Weights of a small transformer language model: 26M parameters.
MLP neurons of a small language model. Each row is named by its layer, matrix (up: input weights) and neuron, and shows model dimensions 128-255. Each number is 128 + 32 x the weight over its row's rms, rounded and kept within 0 to 255. Numbers have three digits each.
A block is one neuron, or neurons of one layer that tend to fire together. Before each block is what it responds to, as a language model described it from the Wikipedia text at the highest values.

Word-initial capital B. Fires on a word-opening B or b token, mostly capital B after punctuation or a name, as in Bishop, Between, BBC, Back, Benton.
L9.up767:154167145146146113129057142158111087051118129116115100161138131099117179150098069119103048175123140111080112075187097112106121141088129166124120166146061154100180125164114121120174161169165113135130164080139143188148140099081110065146134141158163097160158179135141157123235088160150148114131111139136104104138124084100238145085145117112169085090090166102111172164151124118124139147081
L9.up1193:136069148161145137130088075119128159168092154159128110114070107099104143121119129147170094150154110135118134105120075161135187098105134175193105111182217070161113190164079098144142137061136131108112150166127150151135106128141102139087106151101138175150189122122196139156135155151067129163130138151092129199138128143140177121119127126145149116100115092210092192094120189135117146121153

Day in dates. Day numbers right after a month name in US-style dates (July 23, June 20); weaker on reporting verbs before that (said, stated) and infobox colons.
L9.up661:120154125169135104084097193133170144159145176068135118141128123055089092144212141134143142075087172128138091144153106137112138129083197107103120126148125121124088126164104097074117168152159163074121173144090129191083141117155096186111154103201117161102103104126111141097114107144176120160105139115097099131126104142130120124171110067089062109121151120148180165134077102155199138105141
L9.up888:156089076138167145087068086138137158143145074184106131103111143157121106117103193091119143080136153192189109160130137136096103168094191166087153123115119073110163111155113075123158144138152221142082165060108179112166124081150191061146139143096157111160075171132168142058152158136118096157109140110118148136150135116138145117048144130093109098176184134147071143098178120135120093124145

Sentence-ending boundaries. The opening parenthesis after an article subject's name in a lead (Ivano Trotta (born…), Mauvezin-de-Prat (/fr/…)), and sentence-final periods in running prose.
L8.up401:131121166147173141154098140116071092144122071128159134145124227089079209129116070123081149129099117171113114147101134133092106140134097091152169106095137117078086153099140086109180107137162181142087110165135113107102170142105101177209130153065140110117186172121141127129079074110127113080126162185063115123153136099068099111129157132096136151084102126116166158104087168167146131088116
L8.up467:162146118152128055125135128120113138091152152163184120140127113166133117130170119147172086122161133145133146146178130083157113133107183149098134099115109171122120129177167224150134121126116152098181126141174100167172055177184142156158149071074047097127123150104118142136151052146121074074180169132086133100128115157094113142097142116128126078126089184107131153115066108177168091088160
L8.up483:155159138121133118115161160101057168180152143109159121109162113128163100146089174127146126111086142138154161103103182052115073116136155126165157176107098112122146131130131090169145155164099149124152120141107149125122098071107118108128129124060193071128130106106091166101101089121103167161142149074151187134063121152112130092158173158181118131121158108123110081146156120149084091129146
L8.up544:061096007075115194136112124214159064162130144157162154094112115137103102136105156131191141120125150161134105105142130100143075124138171072130119133091108108073142083122104106090158116072152088186130125141142135094154141126116109113175125116134078087143103115089160144134151117140160072154085133137144144094030148176070144102099152135101066089131106156136138175115119127191135107135133
L8.up653:119092113111107092199054121137101120134190132132128123066131107134120158084105121098155175131093130136137174112119112090183104149157171051100075159138158132152088187167175157134155174163139111148099140126115153131154173170135109151187070152077076114129113109130142133146144118166111112151106072136203114189136083076078117112118171095148143148142161085086137120076110153127203116099173
L8.up1086:142159100120135148030108153178111103066076113106084149130087170126142113149192176164145134144119100057142095120129094118112133099083185144131128170168095110182116163149117086081124153106147115112109088144099143089107109140134121087145130128097122120132080151091160171111134087211163167165170141136167136094083135176123180131171115115151104149119125141231128137138119125160147142139123
L8.up1187:145120105152154133113072146120131123147113126152138109140120157118135113155090140106186116084124127119123157112062101152102125122122102101163188119115201168124130124197184081111173075115210198138133110079156152116144080163159134150147102116139128158125109099093116158181116141134097169100177146106101147153128133101143194166049139096125117081113113124070145173107102196165150103102174
L8.up1454:086146071152165120055129099159131170155089155096140127107108152129151139131154094112165092114125101131124166175130110166108074067149209138133166114106159107110099160098132085125079143143098079155145146083146046090158172109141149200211061062106204136152131087125098123061143098135080146176125178134087116164110166119144111126123143159152104099044076038108177124124112108183088090161186

Verb after subject. Fires on the verb or its first piece right after a subject, mostly is, was, are, were, plus split starts like h(it), l(ook), H(ave).
L9.up450:092160173065142164069098126142119128136164138132164120167166099127165161160081116136154105092143101125161133150146101102108107094096112131150185093092127116095104172142201097120163096171148141100055146148114079128149137086158187087116162064084165129112076101140156122134113152107084140125131179117093134112138151156147039133146109043140134141116113172142097118129167182125106146180117
L9.up512:129178101125108101112126150118104065165163142137077091163096115069163137201118131150163123114169200173068083070150084137137146082115175152190159126100132103179198132175219147140147132131146197100099114129157122146154057098134144134215125122191166140166137122116120119143085143123136155193148088083155124126117075156038145114120145137079066117147095075117148121085164130126112133124114

Verb-phrase auxiliaries and negation. Words just before a main verb, mostly negation after auxiliaries (did not, could not, don't) and infinitival to (had to resign), plus modals (may, will).
L7.up583:133118151103098158136198111134092102190089121092099143097183120124127089061127080108114104102124179126105113108099146119055168112123176162096128111138087146133158042130171114143122088099186133138130048184102107163186085160137110129097127148113171144154148189165112071137097154141171115106107163120168095107112136090144107123053156118122097104132095146164137129154100106120119126083134
L7.up1079:147143152047126167101127084168148137128113129099148172143162113130138072181133126150163132109139114118165134147139129207170048141106135131138148148079105154173152139121144098081124161172164121083103090141113083127100112110085123110156133139085121064185093176113118136156141147091107111162124176147213157114106124115179150054119147105157127113079162118137137166167113121093093167145124
L7.up1381:112116129089113107129109149156125156121111127126142145115103109102116122099118164135100079195130135168143147162094114124177106132133110076107078154139095131105089154191134113117089126106110179132146156057090110115060044152111107103163077124153134110164152132163069152102126119113142120145162164144130093093115116131131105087111100079133141120126135161196098115122089122084095094173083
L7.up1482:157153165131168102191109081131130087110086130215155087113190128105202114144112086119107124085130149103122058125134196160166174091092193083179090151094125091138107116145192147103117110169146126129180082148152147134133144163124209129104122148134189206151124141105146107206099141107131116186171115156143110163142157140065132126169146087085156088109079107139132109147136072161116119099180

Clause-opening subject words. Words that open a new clause and stand before its verb, mostly relative pronouns after a noun or comma (that, which, who), plus it and there.
L8.up152:101190132091128156100165155144126084108146168154131154139145143123184134079107174107127102139125130103081082164153089121193152099124169057160106102144156092150159131156107086148114105120118099126083134148158108055162140112161171137126168094145188062200117173087138164145117127184169118119165078153138081185123167210104126145161094153115096127111128195163155138075110187117063125067141
L8.up415:133103131089114127199156144114112088098111130154076132148121111111143160097163153131145100070157136144078120138103061051125125076114112124107152187126090103176103100157103075071133088081107094092146120122106102155051138083098083115142138136181130159144079096116121151164103095116143155156159113160147136112125124164160081108144149148178149188096117144128191082111160165231139110122212
L8.up779:100104103100111131118079196139147103163116162074156155166125081089124116144150103147186110088173089103113094127109146109171081154098164092136109140134107102188079151096159103129197088165122158156137138116175092146154153140138112104133121034155143153089159087139113107139140098137089162166150090087141144102127147159164145082139099127149128131049126083116158067162152170119112100149136
L8.up940:151089130117128147131182126183196123148149142154071091131135175195156096133173190125150155121096092115144072146127097129157145136140209085194078110121052100141150104103180050121156181118091161168145111136109157139164103105175101090143128136115071080153123132191156130139140113055111110101156090097147133154083144141129207117137105123121138180081093152110143119100133124123156102142127
L8.up1023:120168084074138160119084095200128160128112213109123114142181128137170111127130112161218100090180126095112158141078117102143128098077162108164108167163123095137152086212120036138149189100177122120116118136171131195137165092143065155150145139096177137132091105138097098056117114108159168126114081116186105151120060184114150112107083099132142164041140101147093109111130103187174096138167
L8.up1189:103103160092126098165147071149060118101143151172088140177099098114169129129130105130147070136081120062057133154101158147148214056106102129115117161134157130079175148151135163098139070130065165119102144146146155178087141185119109175103141120113134124129110133129159129132073123108079158136106086149164116184127047149161139132097146099108159195165118141109094156149192151108147083142122
L8.up1483:115129156110103113145121118197121112137092140100146095077197133107138134149160117088133177054127159096092092092136148148118084157067172137162130149140124076092099141124157158116187163134091112085065107132145076128149111112073139091131112152101231165157068161104104082156172102088157137154116157145155123148118217143144096109097150125136132152055155129138111087084163154124120083115098
L8.up1523:112083112150200085072155122091217178139108143158073110120131111159148133133116161175122077137092114144131061128098204160127117124128115150154130113164078126188120094106080095124103146178140131118164069123123156097127206140142120116137145119093172125182167136115091082154084065111063118195126155088150115137151199146131124109146142165143164107077122128125119153182106152102065095152116

Word-initial B fragment. A word-initial B or b token that opens a longer word split into pieces, mostly place and proper names (Balkan, Bengaluru, Bronxville), rarely for- (foreign, forest).
L8.up115:156150158134155079174137110075087124072122091178138160166146153095142121094168053140117122149097075114105099101147176208122113145115119080086104099133174072148145142179169114108105182181093163106066180131147158123111130119112107118060117159154053079125067127112122172147117095179154153121096116122107157086093086060121178073122119119093070135103112132131163112165141165121141116144121
L8.up532:120143135111115086149138114130144076152153108104104153135155108123147176148110111194138147116151089085095122168152105099146121141159143120183148130249094058147108153124092104091119133128150130194128125134118149172131111168129148124127092161143150163117067108134133120113097114178135151174100172091106132111139122076103101078117092065107144133142113118090108119128137106112203158152115
L8.up784:114125188174150151117111184118128094153138121077124182119116173169177164117127188100117127100125084136135099106140129059122125139068165175126089134156149125103152119121090085160134103129148112117142145124105131178180068129096141113134096090122147123138101181170090140120153102125150144116127104128181101105068131130067167120120165120148112080102112074162158120101132108118221142178138
L8.up863:049144113139129163135152084153168104120138102164140065179137127168121182073085133124116136149088107099130146165141101083190111105075163145136133108225107171128137146138127068176069098096156136201134074163100150140097187134083126108125153159099119165137140171130160181147114097103121128177086163129110129080166157128120141039080109132077147119061115127107114169121104132108122122154182
L8.up945:168042155140139152098174149097107105188079077193133090106144070140189151166130167160122089118093143142066081076081100110144155104133153086116108148109192103121125111112128107147190086122134136101151128126116112121150106139066115124141152072115102054097167174196148114115140112115123192110075071158106170139097157146131117144085127205100138163103122111098160156159092147151118180116101
L8.up1085:069107133100170097093105070149139109155142100136127135161167081116131149143115078158129108242139145137093092105169113141092092116137147102138154138155093124090196178152120111140154165091166172128096151102131149085155070145116138094127096193108142125191112148155106142083103168169126145135119124156163146094130133119117180175140126092080089117125149101130128154132129127119165173156142
L8.up1130:121133164169172132158109124154157130160093072120155084082180079131094188113172099128122141109142113143121105098112077120115049089190141113160097103174091124139122127149148120139114187101099111130066202091152184183128104166095147106104117115111140083067154165237096144130088045156193160125110111150093177095084193134166176109165136150180145168137065163107136126170147167066156167155176
L8.up1198:122115120148125120162097133120101155179185107087154118144115076113201169125125114174061094186138144109125189155156144099064115095158130178180215111186157135162182150136129210152138159116107132156127110063185090124149083095137090138087144116126127132191144124140116143076158114165077130164167118160125091141145052095105115089149134144125118164117140059058132114116136135130183158105099

Sports career stats text. Tokens in sports biographies and stat tables, like his/first in "made his debut", over in "win over", and FA Cup headers.
L9.up304:161142158085155121115152112114142115175137086109140148161111174165129166162117141152171147102152120121141133188064141109081170139112125195125080128154111139107073120135101117148130143127087147077156154136126136146130176160138075195175146124144123176126141134135127128141145099091142119078121125108126126122169092087107156106123130122141196163171111136055149119139105205132109113125138
L9.up538:179098132109112064098101132149086150125146119153071123153111126133107129140080062159162142193172134094142102114095109120189131181108155103134133104141123102062202154117129079154131132115161105132159138089137123126062103113148094127116163140174104123135103139114104157097119101176118136130108099130119138152103116103167139064189053042118127156123132174132199115168175117107095139185151

Verb after sentence subject. Finite main verbs and their inflection pieces right after a subject, often a name or pronoun, in encyclopedic prose, e.g. was, is, hold-s, achie-ved.
L8.up139:114093160128176163097086152084116150120120105212112089154154067115099082200093114109108121153088117131191093171071131151108143141172111196135100139144132169156096110153125139135136109105156149104137090164133167180067134106145167156145122119092127166137142204106206135180145078099115106152139115092108115149140138081130117110119094143100118104095071247126106137160086151160101081170052
L8.up246:099161157139117133121104117135056115134070145119134124173114120150088106135127153117101156146154153128170087076171095084145136133202113170129170128146171111069150084132110116105143122128123125165187094093095094122145110137155154128113151161142095144047149137098111137059144153091116128176116150126187086119118102139143138113121062105158093087061171066137173064065176162138096156093082
L8.up344:158112120090140140165178123111058089128114142199111164107153118086123199167168112088102101137197155124115034119149035074109178125109123124136098165086177127185118146148082183142097134139138085114125158122071139157157097131111135091139139086146172166176094111134129094115122119117144141184119058140157104153154113157153142121145111079065106136184188115087129119127190126109113157161141
L8.up534:088123120089165171117086117120148134122068063066169141148064113163187102135105145106113116172166143120161060160144123140171076107179084142108085077179058149121106086116109148089149193153119098094071110123091158095127151138130166136129131105171116112109137124178152107099122100110118108129067080120113112066115167154132081088121107164123154150112087090021136115116170147109073120130137
L8.up799:102134160066164151154124102151096079193148141131152076111132143112046173118115078151127074119155142188121057132107099043112141147092152178156100088127207105173144130179191164055164156145148137085100120151133106150142222122127157142143137111096176156152102144145115134125103053095112144170151144075172095159122140127078091127136114106088144097123082105150130155146129162070115150168099
L8.up845:194174107111067131152156071075092103146085124106141105117118106151163132163127133109113128179141140162119110192125083130169100165139186124111142187096107121123133086097164165099164058142165110143113110133125095147127080120087152151212117092230114172123148162067079178165119079149135105112079143113079115133149124116167139164177129068123112102151083152160126144088214142118146102131087
L8.up1221:186132168182142142117132077108077132143117160197089177163111079142126141145141134129147067121153170102118094121165095153065156101098156101108055154152152083126092123074057150103092160136173116130095085135109168065178148137147163152128169078146175166183111152121185092064107103124177129141076141113108084132068157181147123094073115170078118140141117132155132137106162137114107139133086
L8.up1487:118152160104148162152116143168056124159104107154094122087139095124117171145141115067130111108099187118111081169078077191114155161155156108168164156090140066138131176099131123094124145109092097098113162137118164104147163157138161118126118102188129156159111090156152101095180040129102132128130200100144151122143140187057099135138148135110132139101101111120150124144145110094073147120159

Main clause verbs. The main verb right after a sentence's subject, mostly past tense in historical or news prose, such as announced, rejected, said, or the -ed ending.
L7.up46:134166153160190115123133107084076164156186152142172127083112117115103141104148154083120101138148147195128050120126075067094202139162171130173122084085107137070149157114109151134072144119130107113169122128168110146141119144110179112157113155129109108148117102142116094106159112144066147157128092117163136071092100149074096145145067091151106150181097073108142139067138136117087162104162
L7.up302:136214153154041119148149137125121101196131136171150125172164136085094153104153166161121095108108113158116070128136136132131189167129148165147148123126135146117093155113090106156162062101150112166090144120161168097096117154111114123157143133101090091210110138106089077108136129172112129149164147113131160134128072087118128170114087150064128088122095159139164161098085131129142109105127
L7.up901:124125095112170117107077081116130144172119085128138128078101149164084078121168145117079160163095206169079118137126118085137180097103131122108145157127116095153166096122157122131104112118142131143126132138121151138092177155170095121208158160143169134132124119163083189077167096061113139101161112102172173102105112162111066156116087165122115130150128066107156161139102103126116179125184
L7.up1150:181123145200181156142161186151138165126139160104117104096130139163177153079130199162115094078107098168124117134152067127139095134174055154127113150086100126132118159111199113103099176143124194148113159175175123083147087180134105136087054071121158146139148125127144130110148077160088139163124121151158128146129147132099203168076121160101130050128135111167155123104162166094161127202063

Clause-opening boundary tokens. Tokens that open a new clause in biographical or narrative prose: subordinators like while, although, that, however, plus commas and opening quotes before a main clause.
L9.up779:132146101133082160119195152078144178172161160180069152100125089130095123153146151129173117196117165143157125138128050097120150078101130157167155138149112145209138102167121040127129111104144162146089120085222123069124149085096106096104133038130112154136124161167100149115142062141104116122160137112092110142083170144155108117108125105153132126081141187106143149165109111131161093153195
L9.up1532:171160159152177135118168091140117150152161145086126169160128146083089104105073092119127124105134121150166119220115194116146104109162198107127148109102103085150060163121092093101106111118172115188054138077138180118121203074159180132176157063097146113084087120126096136072187149074124150122123158155082156104087117171163093130115084128091178168107111139130191157101168117096092171080152

Km in density units. The k of km² after a slash in infobox population densities (127/km²), plus odd one- or two-letter word-start fragments like g(ilded), g(rabbing), cl(ass).
L8.up130:098110169127106113114121159144030132150111170147097135090089154128100158134097133134128146097115122102094187150152150122076111147090101137156128086144068173122180182073162111153139157114206140128084095103153114154131109124116163097170118130092175091141130141111061090132143204099153113045128156100117105126124158154109124126134152141186222156148134170106150133118154152141090136072150
L8.up142:093060159151146169098145114148137127090183149114159144099091096119133161153150160144191107163182137151141115255086131164116124131167143100118129149112159166165114154195116155054108115129156114163150116072130129103171123096101142137130149098096105164114115135201118113078066132091067137110087138115084083150084150153107154069086175145113077159159146143142127099145132154156188167111180
L8.up348:184151151145137091178123131107164106188113156143063109101157114136125108139116132114128149097176098159149142097131150134109108087190154184098156118120168196165102145130153156106079152068115102124176167147103143119135152104144110102126045085194121126038134126152092150140151141148112155131067147181097072099126162122090155205140118117163114166124124136136134118109137151081151125083111
L8.up468:150119104097150217151124113150149130123057108166163081063097134158089178087146197061139176006069163107122201146095195117127127095129138065163143137138175110109134135081088071084208111127111152128075077090153215103143136123114164095124089105160130092136214073176111102119118135142119145085118138115145153144149112157132135126113162126139156123173147168116120103101154166065152135139075
L8.up503:096107114134091114123178120100133124112171162165063151130118121118178147087128123086160199131144136126158213099147156169097140175144101153108116116133112096087120095062138140136138136058129157123172081091148114098160165140065103120177087097164143086108156093159117120143161128115094177154095104150150153112099153095070122109126129108111129191217153124088208108078144123078159109125111
L8.up591:093107118146143180080102149137145122130125163122075130114094162115172124118110103120139150119124109139089168127092122124081144094111117105132144135068127097134110164114200121085064140164161073164111101089148194142108118186104097077158110103109199110178134115139128137101078161143088089107124090118131202077113153147145118100164210091171113204142142143157156114108122111138156100127146
L8.up1367:092175133114113131134142125108112115084124149173053157060159119113158099144110105109147108117131118133138161126100110116124146150199136125166114192153136164119131131168149174123104082125112106060127111122159137110103103146092073062200117077124145108195086156111118180166147129090155115167168105095117145099110135105059160100169137118149134113080135194138135161162121102074138103162150
L8.up1417:094145084099119137142120083121117114156147129183103140132134153111139100107106125131132160078097101179123137127114097095094149128111059135105098135118122144128143155127129126160042153116131107179129073060132115081069147099128095156182137148140136131147109147138114119162133129132089065063112123188097099126143196195098212149142114200147136109138176142116145166102082135128124090183076

Units after numbers. Unit abbreviations or unit-word pieces right after a number, often in infobox data, such as feet, km^2, cm, pm, ha.
L9.up1396:129132104127112145121140150087108121122047162097108171111125160188147125112134163147125064194139130199143099148163192150150143164149031107085095114134166193145158106076170143103129111118157155113049086089159060140095168121086122117147123150119158146117125078156157149153129116109112137146089096146161135138116105154116109164103157154109192145159169157101124124149097074124166148091142
L9.up1522:051108119173080187141131097114073102105091124112093148168126167131172171140110102087120159150073186202125107121131169173164187114123139082113126139130147092152109171158114155117096111093105193165091088053150123081158124103135066073121171110122169143088077129134170125120145098097140143126106105172145119173144174194094157064133147148151160145124139111092116129147133138131105116122095

Numbers after labels. Numeric tokens completing dates, chart positions, route numbers and codes, e.g. December 11, No. 15, U.S. 80; occasionally "was" or "latter".
L7.up45:161116184102122107179095153209113122118124134128091101092091120105125124129055120134117080119159190139136130185124150131127176126098168136139094122156110049142165085109103120141072123099082106117132168143108154150122156135156134119186146083108097114172126142126116109125119093107133152117105160130093170160145159098047140117177136137162147113116097130115131084125135115145145156151070
L7.up257:167148143183184117142182122188060086106134104060139088090144138089055091130127129083119160139094137138033100116173091102052159128116145107184151097056082105133143114110196146156099130109122095129147078105126114134108092127117066090114100154101088119123155140140161134123160099117142185071082132083102200108162185139134142070156106142109145161124122192131115126122112131135156119136151
L7.up433:111104169132108141162122133172118163113186079051174132056166096189080171093147086101156145138169138124113156185114100125104148142115081085100156130162135106126149171154128133136155170135147099159147184096125095136080152079146060141111074119146100124145140171189131202103166119129120099136109154100060112134113132125110116093147145180116085140084125154119086101081108122108155134139157
L7.up617:132104120130124142146088187153180104102130129133172125154091148144144166149093067129109153154129153123096158136137131097140069110059127197095182111077133076173109155199150124110125166161142157115123090108127163191141146149127163177137082083161124146166139103117097204123118058024141141185059066100092158143162112165116091101116143143149168173071102171139119153105109088103142106175082

Sports statistics fragments. Word pieces and numbers inside sports or military stat records, such as rush-ing, y-ards, pass-es, scores like 7–6, and unit abbreviations like in.
L8.up242:149172139057090078121154122151140131099161116189118116118109158135186122209087133103125144175140150133082160132175204125151079127149167150137060222095043107163165151104145153163179131100071117101161083157185115145169145097141117124142149137153103123146137151103147124184113120148130123078136143198119090107118136095080143125135136108165134166120120128149155087159116061104113087101171
L8.up306:130114112114142131160160085068075041116066136100094125137120154130138103140107105102073125241097207052105107126173093164166138177118149128153118145144106124098159134157165117123167114141154102137113142127103174118153104113100133149142212061153095125150103100109170120133116102146137153162156101076084108179089163159144150129175143124144129179118085176098138127095108137134119098148150
L8.up694:102151190167157078188214149158075208149189145129103117195122132117165091147145079096162140109125155149149121182139124143128105113101122031110085122157144107132107121120152166136148160144120148202129145127135140070181138111098161106140166114083098127134116094141079099123161145076082122095094131145122091132112150148092078127107131099127047129105172192088137087174131089172111056117107
L8.up714:170145113098112159074154108112148158116148139166087105137091170174094113150110075062109156122087135080143125127075122137150113145111213047127112165161103127126167109141182100209183115144141145159130166105221130110168132114113156130127160124095089104119093138117144144124126094129108145138134139114161165091061040124121181085133165056095158141145140091119141104164127108102110081150126
L8.up871:144092186127100143112133117123157134171116144214157112155116179144132075107117146072082139134121131138111102167128085123145165164136184115124121182133101164095125112125162135145115077142137129164192123164102114132164210108114084133194093077163138113171088075114112094111159123168103115123111116187128144136103166124099092138095191164180087143109123158106110066113112110131094083105119
L8.up1111:089054177142190182182128097146093133156068117133121191135113104137135114132092097157121062134183165120085105109128164135122160126134124123125082156173088205091115099126095123115166223159124106110086101136070144071157165104120129092110116125120132117127096136106099154130168117077079144154095127087088167129123089159137127055128119165160121157181165099088134089117158097132163103140159
L8.up1238:106171092198154168165121091158134117141066089158094108201115190177141104087128095111111113136141100148155171105113103118180113148082165133137124164130170122145134162136122184149125104113134193049107094161077143102146181110106159081146091096143101111170084126131151149126091123121100153152141115108134170130147105047123152121099103157150146182152085103128124062187101129113100156127125
L8.up1421:167113111126145110104133134142229131100126128194129079154129092131178076138115130077104175129132094090107122119068089125108138103143139074161169179100187166137175172179092099103146111142150092161062199145160139121109182152116094138193100077161092196112096109129118133109170147127093119101132103164140140113113100118098114040116178148080077163111115170100132101134060172092147135112106

Word-initial n fragment. Fires on a split-off initial "n"/"N" piece starting a word after a comma, space or hyphen, such as n-urses, n-itrogen, n-uclear, N-otable; weakly on other word-start fragments.
L7.up278:153141114179119117144142134092115149135181154134146098074165125135170166159145079168137130152072128141150106167154112134151137103110076149224121087135159130143135135074077149129098196097109184144127061117099084153135190133144114104134143132162147136149090129093160095180134083105158105151150105091124134101125132108132102142129161146124125073113112078080160120102118100122102162175086
L7.up356:147099138115155111081125137155127087181087174089107116141119120064099121140125142130152109127147043181107157157149140145160174081078147170099145128116156138139142111205139153129109100137112056159114179135140080106125095146094107107145119128134129148095123121124121123125064161075088158145153166173117163117103137159145139148112128104163111138085146106159225106098133119088182106117113
L7.up1137:154128099107135155089138143102143091134161097123122140081093080090135137117140140175161179148114145108214152138106106091108173118171159118175109196117181111157079125129138144143149138055127166129178143127117180118151142069168115155098113068108100162141104125149095172099127119101178088131081186148146117075137104170185047133143100113134142154152161135110100127174069061129165113135111
L7.up1195:133140138128154116137137206117157121120137133169085117230094091120102131114135139140142165106114122190107157098082131134140135190178112082138163103127116113131130099082155143038153153140121144143154151113126111144056133097178086179073163122037111132091148140149186124115102103072141076139078112117114159143107128140120113128169179160169142154162152072143118120101150095177123048159117

Dates and media releases. Day numbers right after a month name in full dates (April 8, 2018), plus media terms such as episode, released, novel, animated, and word-final pieces like Faceb-ook.
L8.up155:110140171146106160180123167110135127133159139097133102128173135142135114165096091093121110169136092121129104119116176162133103153056153152106088122153169099152117081166137093119160185102101122174177127097130100112086153163122130227049115103162152053096054103132124165113075094139144182116088131088105078116156164126089132075119136129086092165105110145098149095150108150122131111100167
L8.up167:131132151153092160110115106128098151100151108122087105106105110161127134114109178126119147124160151142109168166103118146123157151167182126183034131143128060163149066127068200136137066072165166123079113123167133113141163118101108145148080114104098091165190132199179104091133126146075137119183089155083076144125158145165148190129125130105096095120089170138079113115144152129143140134089
L8.up213:137117105160141169106161174196176177132141130118125176128130082159181145131179098094151185101164102134101110107113102122088142088109134200081118154130125143094190189174164156109131143119120126173126122148093171136142118117112109177100095146141146157192080124108168079051139074134148135151095132130130154155175126132155132142109154129112085097116107079114080088157096154179158185134135
L8.up286:172111116131127160173079163161141120157109118113135159101076124092098155128111140116100132131088144143212194116085094108127108109140191181078149126128126128139120154115153104130097089121106106183111167172120146107036134146134116119126169091142169103105093136103137056150185114110073148156124124130172112191135121130073099116107122085099084139071170123151122110108048090118081133137135
L8.up418:134158139163160155141057132102138131133111075162121122129110070207109108081143122088139152144131170110136104120115136084127095120131130162114140057121218062122121155167149123162170119082148183170111206169133106146077129098130166104070120160108107079097135119060088079135163115158097145135075113117084123144200126171171135172149087118149154111103122136146099099090186123131146117130110
L8.up643:117137069134161158135112083106146117138141092118094099142104125119147160129097104109124107055168105156171112059089131126101135169123086096119149115158122088150050188128111140144117131140068129129113100106140150093118147121064152128127117122123141111164118109191108170118119087132123130113060125162149116211110112147113177152131084079129064091139116133174095053134144065099170116117151
L8.up804:140110150169144167143135169180089135111097150107148116138149106118144103114097162107111069154120107157175037138076131180133127166131123084111131169130113074140190150079130068075153098083115114130178152124185121088045113164129090092124173095150137126123124132121137101072194121141166197089108088200152118111156136074101143138163125128113090067099113158176114108098113117157095203124171
L8.up1405:106135084150155147142138124180088132124161121126116141127165151153188155099164129098173070060125164167165122136146107112150133160101158102126138164140142118187105133074158099163132128158137196137130149162167096100121196135106195117056113155114133104135086128164075082113131070152151134101114130139112152182111096099109109147087107089158104149107181134182130098130063096136136175124159